Weights of a small transformer language model: 807M tokens.
MLP neurons of a small language model. Each row is named by its layer, matrix (up: input weights; down: output weights) and neuron, and shows model dimensions 368-495. Each number is 200 + 30 x the weight over its row's rms, rounded and kept within 0 to 999.
After each neuron's rows, "fires on" lists the tokens most often at its 100 highest values on Wikipedia text that the model never trained on.

L4.up802,192,236,150,182,203,292,193,177,177,151,211,233,213,226,202,149,217,212,165,226,163,206,236,208,197,218,194,238,205,182,207,200,172,188,251,185,160,207,167,167,161,228,223,238,215,226,212,217,220,236,174,211,210,199,243,170,188,230,211,181,173,163,159,131,190,238,183,238,194,186,184,235,184,209,226,207,183,142,217,173,168,220,215,184,124,206,201,175,235,192,261,202,208,216,186,268,169,261,168,183,189,250,202,190,213,140,193,229,229,198,202,205,201,242,136,244,215,146,216,227,170,228,293,177,203,192,209,200
L4.down802,141,197,198,226,260,219,169,189,187,233,211,179,224,187,206,216,223,223,233,173,104,191,183,217,108,234,206,270,171,177,207,232,185,246,170,241,228,229,178,195,214,194,213,172,143,228,217,161,196,235,168,216,240,245,170,205,233,192,184,177,196,180,245,231,215,175,178,195,205,183,232,209,176,155,132,158,215,168,229,213,194,160,201,189,135,257,213,269,221,187,218,231,159,142,212,202,256,232,180,228,135,177,228,190,242,192,235,153,189,142,199,239,180,208,195,240,242,169,141,240,209,150,190,234,223,227,214,207
fires on: "s", "act", "ly", "e", "en", "ble"

L4.up583,227,190,215,162,180,201,172,143,178,150,222,123,187,169,223,232,194,182,181,256,186,208,202,218,215,200,211,210,191,169,154,244,188,254,191,168,216,186,217,159,220,177,179,182,134,187,202,194,204,197,186,223,189,187,223,175,180,215,180,193,181,145,174,159,180,226,214,192,204,227,215,153,195,228,235,170,232,210,178,191,198,180,198,242,169,203,179,198,242,157,121,207,224,192,180,137,136,189,198,209,194,177,204,157,253,181,224,194,224,247,211,167,210,139,208,165,213,165,170,213,226,210,189,227,204,230,206,201
L4.down583,207,178,180,256,206,200,201,190,242,256,208,229,201,175,180,177,158,207,193,188,175,179,178,189,226,132,230,239,154,239,136,212,225,217,189,213,230,193,225,188,178,233,226,193,214,191,238,209,236,188,172,165,248,192,138,147,175,202,152,177,178,204,193,184,187,220,140,151,265,136,189,188,216,154,249,240,231,204,260,255,187,176,193,159,225,198,225,203,184,191,239,241,201,225,193,230,206,208,207,191,263,214,242,231,206,158,178,217,194,220,213,208,216,224,178,153,267,167,239,227,215,170,192,152,174,185,164,175
fires on: " the", " ", "9", "1"

L4.up2232,177,186,180,254,222,221,226,153,226,214,186,230,137,226,197,241,219,235,201,239,209,224,150,196,237,161,221,232,192,254,186,244,173,107,214,238,191,192,177,210,219,164,192,228,200,279,232,190,204,261,296,207,195,203,182,248,225,271,226,211,210,194,152,205,168,182,229,177,185,239,225,245,237,221,204,219,231,169,203,194,216,180,176,180,170,224,177,184,180,200,245,186,194,159,190,216,199,171,231,125,186,210,237,175,201,178,159,227,201,179,218,202,178,211,172,227,134,193,228,226,195,156,207,212,149,224,209,192
L4.down2232,250,178,217,161,152,242,217,159,150,175,196,185,192,200,197,243,208,173,232,218,158,148,214,216,181,175,245,200,242,150,122,227,167,193,153,268,158,187,196,146,159,154,247,234,161,231,183,262,244,206,144,165,205,157,179,205,208,152,214,189,202,222,203,148,234,252,205,164,204,183,225,211,168,207,202,188,163,204,128,143,247,194,225,214,247,221,227,219,245,213,154,209,211,209,216,216,221,199,213,207,237,175,210,217,230,186,185,226,179,168,181,169,189,201,159,187,241,174,218,237,200,169,229,216,168,209,217,197
fires on: "i", "e", "a", "ar", "as", "er"

L4.up2186,172,152,211,286,216,209,179,196,191,236,218,168,215,204,202,225,223,163,211,241,229,139,244,228,247,171,201,202,184,219,178,206,184,208,210,230,183,179,182,252,211,165,214,132,214,233,195,218,275,221,197,203,218,192,197,235,224,168,215,190,179,197,193,224,161,197,200,177,189,165,216,238,155,232,183,169,221,154,223,215,194,177,210,158,193,254,180,217,144,230,210,210,181,181,239,171,248,220,236,219,169,199,141,202,256,210,229,226,203,223,178,193,153,259,256,211,172,202,184,158,211,198,244,242,221,166,250,157
L4.down2186,231,189,217,243,156,166,224,216,224,178,237,205,183,179,213,149,189,230,154,179,207,168,169,190,178,187,183,118,191,212,219,120,201,192,166,228,206,201,165,222,168,285,263,211,148,268,227,245,185,179,169,220,183,222,245,181,163,162,188,199,258,225,214,199,207,200,196,193,257,166,235,212,213,220,207,232,165,198,205,217,193,198,193,211,178,265,212,182,207,218,193,187,199,163,243,214,192,143,183,185,200,201,214,187,175,192,173,164,273,145,283,210,190,167,184,207,202,213,218,219,191,142,180,215,177,157,224,214
fires on: "s", "ed", "st", "es", " it"

L4.up495,214,170,188,154,202,182,223,203,176,231,225,255,165,245,166,180,209,151,221,251,194,193,189,170,186,179,185,202,129,217,184,152,212,246,153,201,233,228,189,233,208,166,231,187,204,224,186,206,186,205,226,229,192,179,169,161,157,229,257,190,201,181,179,201,238,169,254,211,216,205,231,202,168,184,170,209,183,158,231,177,189,214,182,208,167,223,191,205,223,202,154,147,234,154,177,183,179,249,128,219,226,224,202,180,229,205,187,164,174,193,158,207,227,203,224,151,189,176,144,182,251,180,188,219,178,242,266,227
L4.down495,223,188,238,241,210,170,195,222,211,200,198,218,196,203,279,172,240,260,197,179,221,166,201,159,202,161,255,174,168,231,158,205,226,232,227,223,229,222,260,179,188,208,204,244,220,201,221,219,208,179,212,218,245,200,199,222,207,190,163,249,146,213,222,162,192,228,192,236,196,188,184,218,129,267,175,179,230,188,187,240,208,141,243,232,177,179,175,127,195,198,255,177,202,155,183,177,183,180,205,222,184,158,218,199,187,209,270,198,151,136,193,190,233,199,174,199,133,203,247,192,248,204,216,202,183,236,186,178
fires on: "s", " ", "r", "t", "tra"

L4.up879,194,257,201,188,138,196,190,164,158,188,171,196,197,217,168,254,146,221,202,229,175,204,190,231,206,231,165,220,168,199,178,185,224,181,204,219,205,207,180,218,187,191,178,215,163,195,175,185,211,176,204,204,224,204,159,131,172,225,214,162,146,191,186,193,171,237,206,191,209,139,245,146,202,239,251,196,207,274,158,256,160,204,170,243,222,195,256,186,184,201,157,209,198,183,235,203,187,226,236,195,162,242,160,218,164,157,166,272,202,186,210,165,202,220,142,233,224,192,222,194,184,167,155,242,190,230,159,196
L4.down879,170,187,200,217,165,193,204,216,166,195,174,184,191,220,218,185,197,160,168,151,218,245,222,255,192,232,188,217,200,183,203,168,225,175,252,213,193,223,178,195,202,158,183,217,279,210,244,168,262,214,231,217,222,210,171,159,225,219,222,214,201,170,242,227,179,166,237,224,211,237,246,151,161,176,214,221,209,216,192,160,165,201,224,248,192,206,232,181,306,207,237,199,225,194,205,197,223,199,242,138,202,212,225,226,190,199,189,215,213,232,200,214,171,154,195,166,186,206,174,171,218,212,180,222,174,192,212,215
fires on: "er", "og", "es", "ck"

L4.up255,201,209,181,209,200,202,187,186,178,193,186,166,162,195,253,177,195,173,184,198,199,180,176,233,263,218,256,212,236,213,220,248,166,164,212,144,219,186,188,208,182,204,201,210,151,216,234,172,184,244,178,187,153,184,217,208,171,208,190,216,292,198,211,146,208,193,167,228,219,194,187,253,236,217,161,194,175,185,199,189,242,211,217,192,228,150,180,259,183,173,187,253,185,221,195,192,194,247,241,236,128,165,241,215,192,179,111,220,135,163,194,219,162,245,189,177,181,222,233,202,188,196,243,202,181,217,203,219
L4.down255,228,196,219,190,194,219,201,186,207,166,236,213,191,220,232,154,191,243,189,183,190,195,182,210,188,224,203,191,190,207,210,198,188,211,217,211,168,161,207,170,180,195,215,213,181,200,219,184,173,212,212,169,205,215,218,141,183,135,252,205,139,196,197,220,173,170,206,182,223,179,277,186,182,145,239,235,216,157,180,149,152,160,192,239,165,235,184,164,219,169,214,184,248,233,184,161,188,201,196,221,176,202,247,135,212,248,216,216,212,151,158,207,231,153,178,214,217,190,177,225,220,170,239,263,245,201,161,236
fires on: "a", "A", "ic", "en", "up", "i"

L4.up1971,203,150,180,218,166,159,204,173,225,173,275,192,194,209,186,193,234,213,208,191,146,197,181,233,202,227,196,228,182,145,139,141,233,159,187,243,158,220,240,164,192,167,234,208,159,170,205,242,202,258,153,233,168,184,220,193,181,229,228,176,224,223,191,196,217,192,184,222,225,224,152,175,191,186,186,202,179,185,194,225,212,211,138,183,176,240,194,202,179,198,162,130,232,143,206,189,168,178,253,212,200,219,156,183,246,170,238,217,249,251,236,195,210,184,176,204,162,168,171,214,174,243,189,191,215,215,203,174
L4.down1971,201,198,186,199,219,198,202,189,218,160,220,222,208,156,249,178,176,207,145,230,177,202,202,205,202,158,216,228,199,168,250,162,207,189,167,193,232,281,181,194,188,223,200,235,199,234,177,204,183,189,212,171,179,158,233,206,233,185,162,243,149,168,185,203,239,205,256,240,239,284,235,170,208,207,197,195,239,193,183,168,175,250,197,177,232,225,248,217,233,202,189,213,217,192,225,196,237,257,200,185,196,209,199,216,189,228,147,217,228,193,190,185,211,186,174,250,225,256,245,181,207,112,185,207,187,223,194,272
fires on: "es", "e", "at", "ing", "ps", "s"

L4.up1798,176,253,210,235,178,224,203,228,194,213,162,184,242,197,155,198,190,184,199,196,185,230,161,208,195,188,236,241,167,153,210,249,208,122,242,251,186,208,194,172,193,211,225,168,181,124,180,191,191,199,197,239,211,197,204,224,225,190,216,158,237,195,177,176,167,226,221,231,194,205,245,216,185,232,223,209,184,125,197,282,209,197,218,181,115,181,228,180,265,172,183,198,203,171,221,187,222,207,247,196,185,217,259,206,252,207,175,203,254,196,183,232,166,185,190,160,232,192,177,166,182,187,197,187,188,183,195,169
L4.down1798,282,184,199,195,209,228,268,176,182,161,206,151,159,190,205,228,177,261,204,188,207,177,197,189,176,243,180,232,216,192,176,237,182,203,161,225,192,231,173,208,205,180,175,227,161,174,158,174,211,213,196,198,196,167,192,226,213,157,167,224,178,182,154,219,154,187,163,163,205,200,232,178,149,187,216,165,228,227,216,197,229,203,159,158,221,192,187,181,195,191,231,249,195,206,193,193,171,175,231,201,209,197,199,180,178,226,240,210,162,182,209,236,157,198,197,189,216,164,205,195,180,204,160,207,217,174,201,130
fires on: " ", " and", " the", " his", " or"

L4.up1328,225,195,238,169,160,257,230,206,217,240,264,193,213,166,167,190,145,194,188,247,201,218,191,189,126,171,253,213,189,233,211,162,177,223,175,226,194,177,249,246,176,207,132,230,201,196,168,218,206,212,208,139,174,215,220,181,198,197,193,205,223,205,215,199,196,224,157,197,231,234,218,176,203,186,219,166,194,242,227,183,215,228,175,170,198,191,222,224,202,215,183,201,181,169,224,121,194,207,211,185,215,207,169,185,226,182,164,185,154,196,240,215,232,215,231,217,141,229,197,203,154,227,193,188,203,143,212,193
L4.down1328,195,195,167,191,206,178,172,154,221,172,220,231,162,235,187,192,191,212,200,151,166,169,213,184,196,183,215,139,182,129,155,186,152,182,213,231,235,201,216,251,224,226,186,151,217,178,172,156,198,236,245,189,213,204,162,111,154,218,225,232,214,210,250,220,144,210,221,189,187,249,200,234,183,179,182,204,193,165,155,224,188,163,168,153,154,224,184,195,213,228,198,177,267,186,178,209,172,236,186,161,193,172,213,264,150,268,208,170,206,252,222,211,189,178,214,185,229,209,156,247,180,224,188,191,185,194,247,186
fires on: ",", "-", "–", "1", "0", "2"

L4.up1058,203,224,260,249,154,206,183,208,175,148,204,161,195,226,174,230,208,260,208,209,202,202,243,225,190,184,204,187,215,181,191,218,219,238,245,278,181,218,196,152,207,212,234,175,155,231,230,230,204,166,206,187,220,188,202,192,177,188,264,204,230,224,252,232,146,261,197,184,203,192,200,184,144,219,164,182,188,159,219,197,227,218,217,196,201,216,158,154,200,214,206,191,216,233,226,152,225,207,205,199,232,164,143,223,209,213,228,160,213,199,174,176,235,237,212,218,155,201,235,177,207,185,185,240,260,179,216,163
L4.down1058,206,188,203,263,280,250,182,175,218,192,162,209,172,177,136,205,139,240,197,210,194,188,237,196,200,204,208,224,188,201,230,262,147,186,204,161,233,168,202,203,187,247,196,194,232,202,168,226,215,193,223,179,198,185,204,191,148,182,245,244,277,213,198,208,220,209,226,189,226,215,173,235,181,231,209,199,247,258,177,229,196,212,203,223,204,220,229,188,192,199,215,184,178,196,220,198,190,167,223,145,150,196,201,273,194,229,235,199,182,147,180,221,194,243,137,218,171,182,170,185,189,235,257,151,178,220,169,158
fires on: ",", "i", "ang", "n", "en"

L4.up1969,197,187,172,180,199,200,210,225,126,223,142,182,214,195,189,213,219,258,202,200,167,161,171,228,231,232,183,214,228,227,233,190,202,291,192,222,162,169,203,169,202,192,174,228,217,217,234,179,219,165,148,227,191,215,199,224,202,198,227,185,172,234,175,237,265,211,174,208,225,182,159,170,192,156,194,195,199,210,208,194,205,161,175,211,163,197,187,262,142,176,171,215,179,201,207,176,172,170,198,173,181,229,194,198,234,176,218,223,205,212,225,204,167,209,183,201,165,223,208,192,167,180,212,211,235,229,194,222
L4.down1969,245,180,192,146,228,224,170,187,173,222,190,168,200,171,185,198,201,225,200,228,157,191,198,210,199,203,230,170,184,150,184,151,211,187,244,183,177,277,213,233,171,152,224,195,181,193,212,167,184,198,161,202,200,230,187,190,204,207,155,213,158,206,242,180,175,175,186,160,191,165,214,200,193,203,223,274,201,216,210,206,235,213,200,238,191,172,185,195,255,227,162,241,215,199,182,183,179,189,203,240,201,246,176,210,194,181,182,177,191,245,197,197,213,206,250,169,270,214,190,187,161,226,201,182,199,167,202,185
fires on: " Ka", " (", " re", " a", "a"

L4.up1637,237,204,242,191,225,207,166,229,173,260,228,200,266,225,139,261,223,196,185,189,185,188,197,198,159,229,193,202,223,184,212,182,206,214,186,174,167,203,213,267,186,240,242,170,243,157,290,204,185,233,221,188,241,150,239,212,164,201,196,142,138,135,209,238,147,195,154,215,231,200,236,185,212,238,197,174,158,194,184,181,182,237,207,181,192,151,149,196,195,203,189,184,226,203,209,194,195,228,182,195,220,194,240,251,227,162,211,187,227,208,185,200,238,157,172,137,191,149,143,239,219,135,207,207,244,180,155,208
L4.down1637,228,197,218,190,253,239,189,175,210,180,230,237,261,205,231,206,214,154,269,216,172,245,242,136,192,225,190,200,149,147,211,236,228,191,276,204,169,149,192,191,185,274,259,204,204,193,219,205,188,205,231,219,170,175,197,190,225,238,190,251,208,194,168,202,171,245,192,177,190,194,174,221,136,161,216,223,201,204,214,203,238,147,219,188,186,166,197,213,190,241,235,190,202,186,194,181,185,203,151,235,193,181,228,214,205,143,176,211,236,258,251,195,191,216,175,149,132,234,209,164,174,243,177,202,171,216,175,193
fires on: "s", "t", "ra", "d", "or", "th"

L4.up1600,224,204,191,188,182,190,199,210,238,201,223,184,234,226,174,197,201,181,180,167,201,204,171,238,183,188,167,232,255,231,235,225,172,98,177,188,174,210,211,196,194,211,193,196,159,159,157,187,185,172,191,241,208,176,198,241,238,205,181,172,178,251,112,210,259,252,206,174,217,150,185,156,162,154,257,166,181,208,170,128,184,173,207,217,194,192,191,222,222,209,211,175,160,234,222,169,204,195,205,218,186,219,194,216,207,192,219,254,153,175,159,221,224,176,181,191,211,246,205,230,211,173,186,188,172,169,201,232
L4.down1600,179,165,195,185,204,225,205,182,190,208,138,153,213,217,214,182,248,227,223,193,202,113,201,205,192,230,212,211,223,215,207,176,194,190,229,157,186,192,241,225,170,216,175,229,213,211,147,205,163,209,263,227,217,177,168,191,195,240,223,172,191,230,223,228,208,215,204,137,202,219,208,198,196,217,199,200,215,211,289,138,234,234,152,228,220,207,194,228,229,194,249,234,197,197,159,157,197,160,235,190,186,177,185,190,217,188,221,224,194,215,202,182,140,198,146,166,188,203,217,207,224,216,186,223,167,226,172,235
fires on: " and", "-", " the", " on", "O", "s"

L4.up2111,208,173,204,158,216,186,181,143,223,203,193,202,174,225,189,128,237,203,177,232,224,205,201,152,228,218,212,196,173,219,156,198,185,254,230,147,176,211,201,202,221,178,186,211,205,184,173,131,168,256,244,270,189,179,175,202,205,200,155,170,221,213,201,125,228,230,154,263,203,204,287,217,200,255,211,150,243,212,213,193,241,265,226,247,229,177,245,180,203,203,214,152,100,237,173,173,211,218,234,210,193,181,214,194,171,180,120,238,218,173,197,166,203,286,271,196,199,219,260,242,162,173,175,222,208,227,186,202
L4.down2111,169,217,203,252,180,201,199,170,184,165,206,251,177,194,213,219,195,208,205,217,213,177,221,147,181,222,131,211,173,203,222,218,204,191,183,181,222,240,233,218,165,197,193,210,218,155,170,217,193,189,225,175,155,234,197,174,147,194,130,149,189,217,195,233,209,212,166,212,175,219,222,184,138,211,213,225,226,168,189,221,216,167,203,191,204,246,224,188,169,185,189,241,197,141,191,220,245,160,218,183,236,204,188,178,222,164,182,165,203,227,176,196,252,228,259,196,140,227,172,203,126,179,181,251,191,229,166,195
fires on: "-", "s", ":", " the", "ly"

L4.up818,202,231,176,190,216,143,210,197,203,181,217,183,168,217,183,256,183,217,191,195,176,227,182,170,189,201,238,209,225,202,240,249,193,140,262,178,148,197,205,141,184,190,154,204,207,184,204,235,153,237,137,231,208,198,246,190,232,195,272,214,138,211,211,240,157,161,186,199,215,243,236,214,211,198,189,180,211,198,203,208,209,213,150,169,177,157,183,187,202,175,191,195,158,195,201,165,211,206,201,220,203,164,187,197,217,200,174,205,218,183,243,176,172,258,185,229,222,189,210,233,264,202,190,237,213,151,243,174
L4.down818,209,205,228,229,257,244,206,174,184,212,255,203,185,207,219,217,195,168,232,122,223,237,215,185,175,173,243,183,186,229,173,177,183,191,244,234,200,225,230,174,247,160,175,183,224,244,116,181,196,130,193,158,232,233,193,202,177,218,206,221,144,162,196,186,161,255,184,222,258,162,200,213,160,199,179,208,194,208,185,196,210,175,166,159,240,242,161,187,234,171,186,194,239,200,216,196,165,241,210,161,238,194,161,193,219,157,183,220,189,162,182,219,170,154,222,167,227,182,165,171,208,208,170,205,244,227,195,220
fires on: " the", "===", " and", "0", "=="

L4.up1039,185,138,213,162,224,200,230,190,184,192,178,160,215,245,190,205,223,214,179,204,235,195,191,220,143,259,173,251,238,181,219,178,231,257,183,167,184,183,196,147,218,221,226,192,197,200,170,164,190,177,171,219,242,243,195,201,232,231,180,192,200,170,183,185,208,181,217,249,235,152,211,123,185,217,122,247,185,187,191,202,198,206,211,224,131,178,200,180,177,215,197,241,211,182,208,222,185,205,198,194,210,162,202,227,224,203,217,230,222,179,212,234,248,215,146,220,237,217,200,224,222,164,167,217,192,181,256,249
L4.down1039,218,202,208,203,197,210,169,142,177,183,165,238,239,211,196,173,210,192,208,188,199,232,151,187,229,189,234,177,272,202,199,233,234,191,218,213,127,192,235,241,242,197,225,220,205,181,197,166,249,231,195,197,260,207,191,255,207,261,231,213,232,200,218,176,213,192,198,211,132,193,213,210,191,190,203,211,207,192,234,168,219,165,175,189,186,174,167,194,168,229,195,199,240,217,259,172,205,188,195,214,178,189,232,244,184,138,213,207,203,154,184,201,230,175,244,255,233,208,160,190,203,169,157,188,207,209,185,219
fires on: "s", "tion", "or", "ic", "o", "fi"

L4.up1441,142,202,161,215,188,258,201,180,235,172,217,247,212,204,241,195,277,172,231,220,197,208,185,233,236,248,216,139,261,223,174,246,181,220,183,170,211,165,161,156,157,211,167,198,171,182,167,223,193,210,177,226,213,155,186,141,226,209,188,168,202,234,232,192,176,144,242,192,218,254,196,231,210,171,190,233,194,142,166,181,220,197,186,212,150,200,239,209,231,165,151,214,197,187,175,231,213,236,171,208,192,184,224,295,212,158,175,161,187,173,165,225,211,213,125,213,173,247,194,217,210,239,243,192,207,138,197,193
L4.down1441,183,170,194,154,137,178,164,196,181,216,183,142,232,232,183,204,246,236,191,196,208,161,135,274,138,170,153,240,213,247,214,268,181,192,204,189,195,172,223,213,164,236,212,236,232,225,224,136,205,189,184,231,216,264,149,205,206,143,188,198,186,226,214,244,211,180,190,206,216,231,217,261,190,257,189,197,189,166,200,169,179,177,171,241,254,183,184,278,175,243,188,189,185,251,174,222,219,193,221,173,230,187,201,172,200,186,234,190,249,218,212,187,219,166,232,184,220,226,279,247,203,201,143,214,227,250,158,203
fires on: " and", " of", ",", " for", " or"

L4.up723,224,195,201,234,154,172,201,161,181,202,206,210,206,211,151,160,196,190,251,166,227,182,229,153,207,181,161,211,195,182,165,208,220,237,298,187,212,186,186,244,176,158,208,204,163,225,194,145,258,221,210,204,234,200,195,196,199,194,212,241,170,227,189,190,194,191,211,170,216,224,193,204,218,215,196,179,188,236,203,229,213,243,177,215,173,229,192,99,171,182,151,174,177,170,206,206,195,239,236,180,233,156,220,218,265,219,246,198,220,268,210,199,220,198,172,214,222,185,191,211,209,199,173,195,198,251,188,198
L4.down723,216,237,143,202,225,293,268,206,191,233,233,171,192,165,231,186,180,186,156,158,203,207,161,210,183,193,180,252,146,201,157,199,176,161,254,193,230,159,215,210,233,230,161,297,185,199,182,221,223,212,219,205,229,177,288,218,165,185,157,202,236,170,195,193,189,226,201,180,176,159,173,200,170,208,184,135,147,203,160,211,193,228,235,211,207,225,201,226,216,189,261,207,233,211,156,193,184,165,224,201,169,194,227,184,225,212,182,195,170,139,227,183,184,189,175,245,222,207,203,213,161,202,178,207,232,232,156,208
fires on: " ", " the"

L4.up503,184,185,203,214,238,188,160,233,197,162,190,164,206,186,187,169,187,207,278,232,186,173,269,220,160,216,173,182,230,168,229,176,160,195,207,223,155,176,191,188,223,186,180,212,169,172,208,179,202,219,252,249,186,140,208,163,174,162,274,218,229,201,190,186,169,179,201,211,225,217,250,175,235,219,203,154,203,208,249,220,236,233,174,226,148,185,215,198,182,136,229,185,151,220,212,199,186,250,141,182,218,209,209,225,185,236,252,173,136,194,191,202,184,233,182,177,217,138,220,196,238,232,208,173,205,200,219,190
L4.down503,220,114,239,174,188,189,190,211,171,253,173,223,148,209,243,217,207,203,174,207,215,229,210,246,226,141,227,212,153,226,190,227,187,191,193,143,242,218,149,185,177,231,205,160,185,184,238,194,204,204,171,213,192,197,205,226,219,242,96,197,212,222,233,257,193,154,210,233,202,184,145,203,237,205,190,196,235,183,202,199,164,167,208,170,227,193,175,185,216,231,262,188,170,211,245,206,177,171,185,223,210,170,180,244,163,194,220,201,221,155,207,215,207,220,174,213,241,220,194,218,213,195,218,169,178,183,185,176
fires on: ",", "be", ".", "ze", "n", "ek"

L4.up155,184,223,190,255,191,232,173,186,166,193,188,254,161,230,233,183,190,159,188,191,204,231,154,213,198,186,178,248,249,180,150,250,184,176,170,201,151,149,249,174,197,201,177,245,220,199,147,205,215,230,153,206,194,194,159,216,196,218,210,132,164,250,195,221,150,195,203,205,195,213,235,176,222,202,227,164,221,184,187,208,207,195,183,209,170,215,170,181,228,207,226,211,179,201,193,246,232,236,167,192,248,218,152,199,120,205,210,267,253,226,212,197,201,197,208,207,174,174,210,154,171,167,248,212,188,201,204,201
L4.down155,169,240,223,228,162,193,212,187,227,230,193,150,208,220,168,211,176,172,202,227,182,179,234,204,168,189,223,191,211,213,196,195,172,156,201,218,150,168,200,183,170,210,197,213,227,207,216,186,224,166,132,229,179,210,145,201,192,203,160,216,215,245,181,211,215,207,164,259,214,262,185,175,206,153,255,211,212,161,178,195,213,184,201,198,229,200,125,241,150,187,149,149,232,241,239,219,205,189,217,147,233,188,187,184,184,224,190,174,191,190,200,150,239,168,241,150,192,223,168,230,223,187,145,209,243,201,203,192
fires on: " and", "==", ","

L4.up1617,193,215,200,213,167,208,213,248,221,227,241,211,184,204,213,220,184,201,213,244,184,181,199,199,231,239,208,170,226,242,180,229,183,199,194,223,178,252,163,236,231,199,226,201,232,202,165,179,167,162,184,264,212,232,209,175,194,178,243,242,185,150,201,248,203,181,185,229,243,200,195,229,211,177,184,194,223,202,174,236,223,212,218,312,153,220,274,219,168,178,181,210,171,166,132,262,208,196,161,189,177,218,169,182,247,142,245,159,214,251,206,253,164,254,230,186,198,251,261,165,144,217,166,254,206,206,218,244
L4.down1617,178,184,190,116,207,179,205,222,242,167,191,200,207,185,250,198,223,194,228,162,170,218,272,212,243,203,155,170,150,222,184,173,180,187,273,231,157,225,218,199,235,196,282,192,210,189,189,226,233,120,202,201,220,216,210,227,147,153,220,183,168,174,166,209,211,247,207,188,219,246,207,211,220,180,172,213,175,226,197,239,195,234,212,186,241,189,203,160,174,226,201,205,197,157,246,233,216,189,239,167,179,186,217,201,216,227,178,236,235,236,218,235,182,202,164,214,202,177,209,175,171,231,115,210,208,148,164,208
fires on: ",", " and", " (", "\",", " a"

L4.up1568,196,205,198,223,200,205,189,216,178,199,245,167,207,185,173,164,224,234,189,203,178,208,191,152,188,220,216,240,181,207,217,223,208,218,229,181,179,152,227,217,215,239,167,165,118,162,197,204,223,283,203,186,158,193,157,149,188,202,211,187,201,224,222,169,215,196,207,202,135,202,193,188,190,214,194,199,211,192,277,261,244,245,190,219,160,191,203,192,199,192,213,212,159,206,134,167,230,171,162,194,219,223,198,188,171,175,206,223,163,182,139,174,195,207,190,237,173,116,249,208,252,208,220,183,216,224,205,226
L4.down1568,189,218,277,167,191,224,172,171,156,203,208,156,221,191,170,227,171,211,129,226,172,236,196,194,238,186,204,208,166,216,210,210,177,185,192,203,186,168,169,208,208,215,213,146,231,185,241,180,198,224,208,220,184,210,191,203,190,209,175,194,206,158,202,217,172,229,213,203,190,191,224,189,212,203,201,180,227,132,168,247,168,197,248,182,184,214,185,227,212,201,195,144,179,192,189,205,189,224,200,171,239,155,250,175,226,142,198,217,257,131,228,309,216,174,187,182,216,201,161,169,225,218,233,154,195,190,140,165
fires on: "s", "che", "bi", "ed", "en"

L4.up378,138,169,239,233,187,190,164,181,205,202,228,209,209,239,162,190,151,173,211,207,189,176,179,177,194,222,240,202,177,254,169,135,126,202,227,177,150,187,182,211,194,188,211,206,257,179,123,189,175,214,203,208,194,202,206,248,166,228,233,205,173,152,240,210,191,244,200,208,258,203,199,150,196,198,203,207,182,218,189,194,218,189,181,304,199,226,214,144,181,168,204,212,182,178,138,232,155,241,145,177,175,169,160,217,242,180,230,207,240,220,208,176,216,205,205,163,194,217,231,221,241,142,203,208,221,223,208,180
L4.down378,255,181,197,214,210,188,161,196,194,200,206,228,189,232,187,188,190,209,200,209,220,160,226,198,227,195,182,182,181,175,194,207,190,199,209,176,208,185,210,227,210,241,194,217,172,235,171,245,221,179,183,225,216,211,182,221,191,187,149,161,221,197,184,144,232,224,147,217,193,220,207,236,155,213,167,231,213,209,147,185,220,233,205,155,232,194,214,194,155,228,170,171,163,202,171,258,199,198,176,231,134,180,172,208,194,232,254,233,203,194,196,233,216,256,172,203,202,189,233,229,137,170,129,243,276,216,147,209
fires on: "t", "s", "3", "r"

L4.up2278,185,131,159,252,231,212,188,158,210,245,171,199,188,251,180,181,170,171,198,287,207,234,241,259,176,154,167,149,216,172,146,232,242,175,184,150,200,207,216,174,195,192,142,195,204,197,217,175,177,211,172,199,228,227,166,188,206,207,232,164,243,220,202,230,210,166,158,195,185,204,211,209,231,228,249,243,214,182,202,251,275,159,201,202,203,223,185,213,153,222,183,171,203,261,198,196,182,186,226,188,180,196,221,216,173,175,197,206,228,194,250,196,196,224,201,182,234,179,251,186,209,234,196,232,196,221,238,212
L4.down2278,209,202,192,161,144,223,192,171,200,195,154,225,285,178,202,152,198,190,264,222,194,158,223,232,176,213,179,192,222,216,181,206,178,175,158,195,206,170,189,216,200,228,199,263,266,198,188,203,256,201,216,190,199,203,186,218,201,180,173,96,200,236,243,202,228,197,189,222,196,210,171,143,196,197,204,200,184,179,215,213,251,208,200,240,170,233,247,198,217,201,164,187,177,183,203,201,206,243,176,246,177,229,199,179,178,182,236,197,204,251,165,161,259,182,239,200,168,229,185,243,197,199,184,253,229,180,158,166
fires on: " the", " and", " ", ",", "-"